MLP neurons of a small language model. Each row is named by its layer, matrix (gate and up: input weights; down: output weights) and neuron, and shows model dimensions 64-159. Each number is 200 + 30 x the weight over its row's rms, rounded and kept within 0 to 999. A neuron's up and down rows have the sign that makes its largest values positive.
After each neuron's rows, "raises" lists the tokens whose logits its output raises most directly, leaving later layers aside.

L8.gate23,194,177,204,191,210,179,197,159,192,173,207,197,283,228,221,187,177,178,153,204,223,196,181,200,179,204,205,195,179,216,207,195,226,176,170,190,165,168,192,194,197,175,278,174,186,221,218,214,237,229,179,260,183,234,165,196,214,208,244,195,167,243,132,198,245,182,225,210,204,236,235,202,220,212,203,194,197,248,209,164,166,141,216,262,168,166,260,179,207,215,195,200,242,183,214,193
L8.up23,178,181,214,217,163,231,159,176,163,271,210,169,163,175,240,170,194,193,206,194,158,215,248,224,228,238,229,193,206,190,215,194,234,236,208,229,192,222,195,202,226,189,223,183,183,151,218,232,208,173,201,263,225,179,217,209,167,134,214,152,209,189,220,184,214,224,210,171,227,201,130,248,195,175,230,175,180,152,147,243,178,197,160,204,189,232,141,192,182,174,256,238,232,172,205,234
L8.down23,223,258,221,215,217,229,211,184,191,212,230,116,243,224,201,225,196,171,172,127,187,179,268,258,181,186,206,260,215,252,237,187,191,189,201,205,173,213,246,245,171,156,174,209,200,229,164,205,204,164,199,219,189,206,269,226,195,178,200,192,211,221,245,241,174,147,217,193,163,191,217,229,188,203,208,202,198,165,209,201,193,211,236,199,171,258,234,184,260,200,202,206,242,157,181,197
raises: "n", "ng", "nt", "ns", "nd"

L7.gate437,204,217,199,177,198,156,243,157,190,237,210,197,191,240,201,192,221,203,235,234,232,230,146,125,203,182,197,205,187,206,254,165,185,194,237,222,220,219,164,209,220,208,233,187,141,196,206,216,212,189,167,243,232,174,249,219,239,194,222,227,225,182,167,196,150,258,257,267,164,236,157,212,214,249,194,188,151,176,167,171,185,231,181,201,146,178,198,186,222,210,212,221,141,185,178,173
L7.up437,159,192,187,210,163,137,202,159,208,238,152,181,147,212,185,228,207,245,203,195,174,187,225,214,222,154,193,188,192,162,198,230,171,213,190,187,220,237,221,203,193,212,178,220,159,193,143,151,221,107,167,189,237,226,224,199,204,205,225,229,228,178,254,187,157,218,217,221,214,175,176,229,222,193,186,267,119,176,174,231,167,170,215,264,185,228,197,205,211,173,172,177,195,226,235,238
L7.down437,167,232,217,212,182,158,181,179,141,254,236,196,196,211,190,258,175,163,196,246,199,197,223,213,199,207,169,230,205,213,177,210,173,117,204,194,224,224,187,237,162,219,170,204,214,189,177,119,174,168,200,237,225,206,119,225,175,164,242,234,160,181,152,194,193,203,160,181,257,215,169,195,169,246,166,250,186,158,189,215,185,162,239,217,222,201,209,204,175,211,184,194,145,183,177,260
raises: "er", "mate", "e", "ag", "al"

L4.gate484,189,205,178,182,263,124,193,156,219,190,164,190,170,189,163,134,162,153,183,230,189,217,196,213,203,187,154,173,196,197,152,222,273,185,249,176,166,195,251,217,234,210,164,167,153,200,236,217,180,213,243,169,226,193,170,184,253,245,202,176,221,213,175,180,211,178,211,174,182,197,163,204,181,178,187,201,182,200,161,174,143,185,186,182,167,191,163,196,212,186,206,213,223,175,171,267
L4.up484,156,209,206,192,247,238,205,174,205,236,198,191,135,226,149,214,224,181,250,205,205,240,253,223,203,244,184,134,185,214,247,180,195,208,210,138,193,216,189,204,172,256,246,159,229,204,190,190,219,270,176,188,147,198,202,213,203,120,193,203,203,176,226,209,176,177,197,251,222,210,157,181,196,192,187,198,177,209,205,184,212,240,183,247,173,216,192,212,197,287,175,165,189,241,169,221
L4.down484,175,257,164,225,207,214,215,204,178,196,181,155,146,193,186,241,204,166,196,214,185,244,172,214,207,192,169,190,219,237,193,187,201,200,178,182,195,198,234,215,210,176,163,217,221,208,253,210,223,201,132,264,152,202,208,207,186,119,198,219,191,175,234,235,181,184,189,234,184,194,200,243,215,193,211,193,167,204,180,161,225,204,194,188,231,202,229,188,188,275,129,236,199,221,171,191
raises: "pec", "ition", "itor", "ication", "iam"

L9.gate103,257,134,213,170,233,169,278,237,220,130,196,202,211,222,227,220,199,175,186,205,235,185,171,184,193,196,156,233,194,184,179,208,187,185,191,213,145,200,188,183,181,171,213,222,226,189,189,169,194,199,200,159,186,182,226,182,199,182,147,215,227,207,202,185,236,247,246,156,188,198,214,175,181,177,198,242,207,203,205,252,258,216,199,229,187,214,247,198,244,252,133,184,194,215,237,215
L9.up103,225,177,238,179,192,194,261,216,237,193,176,168,236,193,227,224,218,236,227,238,213,224,238,248,232,254,211,183,208,217,191,262,184,222,206,223,178,232,130,194,221,233,206,166,226,138,174,202,171,133,224,237,237,184,209,228,196,168,192,177,242,156,126,183,212,243,226,243,201,163,140,189,202,123,215,254,198,202,195,214,222,200,204,195,248,231,132,187,210,173,183,248,170,203,210,178
L9.down103,203,185,162,189,231,222,177,195,182,247,227,237,236,212,230,186,253,237,201,218,206,223,207,198,250,164,193,216,196,173,197,151,192,195,241,210,209,216,200,189,174,195,205,230,191,187,211,206,189,235,215,234,218,170,176,194,161,231,218,203,215,239,185,231,163,137,196,235,211,183,212,195,230,179,161,192,268,199,196,141,249,187,212,215,223,158,191,208,189,207,202,234,227,132,200,214
raises: "n", "nce", "ar", "ns", "de"

L13.gate278,201,250,204,222,153,263,206,127,218,175,181,225,195,198,220,218,182,176,182,186,216,211,199,204,228,170,211,167,167,163,183,159,175,164,150,167,229,194,217,242,167,218,225,214,223,165,178,215,192,155,149,169,188,301,163,193,168,237,174,208,198,209,171,224,206,233,177,195,233,210,196,186,157,199,169,274,167,183,244,189,181,201,181,177,183,212,143,201,152,151,172,184,193,193,189,201
L13.up278,205,156,205,182,234,197,221,171,195,274,234,170,232,194,239,258,170,168,153,178,151,195,183,190,198,188,206,178,257,209,157,179,173,194,214,223,262,183,165,253,204,217,180,126,140,203,190,189,234,183,208,204,217,214,251,214,191,206,190,230,225,210,161,172,248,203,174,179,194,208,191,179,180,156,181,165,162,182,213,205,157,222,206,195,151,185,173,192,171,191,188,231,218,189,247,170
L13.down278,218,184,224,223,189,219,211,217,227,174,173,169,207,190,228,192,234,174,181,239,211,230,171,240,226,192,192,207,189,202,193,195,144,180,166,243,171,181,203,234,244,216,211,200,178,151,190,196,179,190,196,232,179,206,195,211,178,175,192,203,173,174,181,201,277,193,232,232,261,204,185,189,208,238,211,213,159,135,242,238,178,184,211,199,230,213,204,197,215,260,238,214,215,266,209,250
raises: "mes", "mber", "mas", "m", "me"

L13.gate80,197,140,239,169,278,167,220,213,223,181,195,202,218,205,214,176,198,169,182,190,198,198,206,194,238,151,217,210,220,182,183,204,234,199,176,226,236,207,187,169,188,141,213,171,199,184,166,240,197,259,205,209,165,157,210,188,179,145,236,189,204,185,229,189,195,222,190,195,181,225,183,131,225,237,181,217,192,223,206,157,245,179,217,183,187,252,225,201,168,200,182,233,187,215,116,210
L13.up80,182,197,183,195,223,202,243,240,183,179,225,226,176,175,189,226,256,215,178,173,240,212,241,227,198,164,189,155,198,199,159,214,234,150,188,204,245,190,181,187,165,218,213,162,214,202,166,183,213,237,236,183,191,196,186,134,197,176,247,152,195,219,227,159,211,168,167,171,239,251,205,159,211,212,223,209,167,214,168,194,199,174,202,159,188,213,216,245,173,184,186,245,183,196,169,248
L13.down80,239,178,193,231,196,170,210,205,175,182,204,247,184,170,184,193,203,171,188,192,184,264,194,198,200,160,193,141,190,161,207,229,177,202,235,196,187,204,184,138,172,215,213,191,157,200,178,139,245,205,180,198,181,157,191,225,203,174,217,197,187,208,193,229,155,203,191,130,160,171,210,225,191,236,206,214,240,191,224,141,222,227,176,207,265,215,220,265,221,189,144,223,220,235,193,168
raises: "rea", "lis", "rist", "rial", "rif"

L8.gate125,194,196,218,150,164,182,148,154,172,160,231,250,208,136,198,240,218,202,199,201,198,193,196,146,213,181,199,229,152,211,181,214,145,209,174,214,200,207,210,204,186,192,166,176,183,218,194,199,200,212,158,202,214,169,172,181,193,191,179,222,199,209,164,248,200,255,194,122,201,198,169,156,223,155,215,175,120,227,177,233,171,231,200,220,207,162,215,175,198,243,193,180,226,178,138,177
L8.up125,231,177,265,154,209,140,168,152,128,168,183,157,264,164,184,242,202,219,221,170,197,204,186,239,262,151,248,212,204,135,183,167,259,186,182,197,191,225,220,174,203,199,168,224,195,157,154,243,219,207,229,173,242,174,246,199,162,201,172,200,203,200,223,202,193,201,190,220,190,172,229,254,160,223,201,180,177,217,172,165,181,186,137,201,195,194,244,187,200,181,171,184,196,232,229,221
L8.down125,222,186,215,213,142,215,179,207,208,215,192,225,193,192,244,207,224,172,166,154,218,176,213,198,240,229,189,249,190,175,181,219,166,175,147,229,189,186,197,243,202,150,189,223,207,258,157,175,226,246,216,157,235,176,239,191,190,168,229,260,237,224,130,236,213,208,225,179,225,165,169,187,174,189,183,238,184,206,206,179,225,190,170,198,217,210,154,180,196,258,192,252,189,192,153,143
raises: "ary", "aries", "er", "ers", "mate"

L13.gate371,193,204,174,201,141,155,172,217,235,199,284,231,205,203,205,139,166,229,166,153,197,213,140,218,199,204,201,187,266,206,186,165,207,181,191,176,191,223,183,158,203,176,175,200,231,227,230,199,205,227,237,199,222,251,205,235,220,262,236,148,203,182,206,164,185,193,163,176,173,189,205,251,236,169,225,232,189,233,198,230,201,224,215,194,206,189,181,187,241,187,214,190,195,227,249,171
L13.up371,174,231,185,221,183,181,179,252,253,238,173,212,230,192,202,248,216,229,228,176,217,198,187,200,225,215,225,168,298,232,212,227,238,193,189,186,225,163,225,128,171,196,221,187,154,242,247,194,225,160,236,215,233,211,201,222,248,224,229,181,130,188,247,203,214,198,178,155,154,218,173,183,201,155,256,173,232,230,173,176,206,212,237,199,202,238,195,185,186,174,169,189,211,122,218,201
L13.down371,207,212,173,188,172,185,179,176,166,177,240,198,127,216,240,206,197,243,219,191,215,190,206,200,181,182,236,185,186,129,174,182,155,224,222,184,183,204,232,240,220,168,222,213,202,180,168,214,204,210,220,205,214,176,212,259,204,175,150,163,183,184,275,196,200,168,229,179,253,147,251,195,240,200,209,221,194,186,229,175,190,197,168,220,217,189,228,174,188,244,250,235,227,223,187,206
raises: " become", " have", " continue", " remain", " take"

L5.gate498,229,269,171,158,227,239,194,217,174,185,165,224,165,221,169,224,231,167,194,173,207,205,208,222,188,164,141,204,163,246,209,180,187,217,201,204,217,210,206,147,204,230,227,183,243,193,205,217,235,133,196,198,187,155,169,178,202,285,218,218,247,166,141,211,201,181,219,203,193,240,237,242,208,227,175,216,172,148,227,201,158,175,184,169,220,203,204,163,261,211,157,196,201,265,190,207
L5.up498,204,187,232,199,195,234,192,176,162,153,194,200,210,217,228,247,231,211,201,170,183,251,178,205,233,219,180,138,220,192,170,175,221,220,163,157,207,173,195,181,181,226,165,181,216,159,197,201,199,177,229,158,225,218,160,224,197,207,222,219,186,205,175,240,144,194,146,181,174,217,220,190,222,171,213,187,143,159,267,153,174,145,176,201,199,121,239,170,220,233,189,173,209,189,201,252
L5.down498,170,200,196,192,184,217,235,224,172,149,172,224,238,171,226,182,222,193,158,174,212,233,214,276,230,262,204,185,201,210,194,249,211,216,225,156,159,242,202,242,234,214,201,166,217,175,225,155,210,183,254,232,228,237,168,202,215,189,172,166,228,158,211,188,190,193,192,193,216,212,232,180,175,232,178,231,195,249,255,176,223,174,200,196,195,220,234,199,153,161,162,187,247,156,190,228
raises: "s", "-", "w", "r", ","

L5.gate416,213,183,207,173,236,203,232,196,191,240,195,157,265,218,173,174,242,210,145,164,217,150,200,199,237,170,204,238,164,257,149,180,160,155,182,161,192,194,183,171,204,191,196,180,212,232,227,225,237,186,225,251,226,179,182,195,205,209,227,227,166,203,201,186,222,232,163,183,149,192,259,213,199,248,204,166,167,203,228,171,178,169,200,200,160,209,208,169,227,194,149,235,205,150,157,236
L5.up416,155,225,209,182,204,212,225,198,174,160,162,169,208,234,181,235,246,153,182,215,223,214,247,243,184,177,151,212,221,261,225,224,215,190,177,166,218,227,195,229,176,168,208,177,185,195,197,151,206,234,211,216,215,223,184,178,179,223,172,199,215,222,219,188,204,238,145,211,154,207,225,144,199,256,221,229,204,206,170,193,170,149,206,235,203,165,202,171,180,113,150,206,170,259,177,226
L5.down416,207,169,194,219,205,187,226,214,239,217,201,191,214,213,209,147,261,219,170,171,176,213,169,191,183,253,236,195,202,143,198,217,160,177,216,200,219,203,227,225,238,250,246,248,174,209,176,202,239,181,217,199,162,171,196,226,178,215,215,240,213,210,174,217,121,222,263,159,157,191,242,229,155,176,239,200,179,202,177,222,222,180,211,215,264,204,182,202,158,198,208,156,206,211,193,197
raises: "r", "nt", "rs", "s", "d"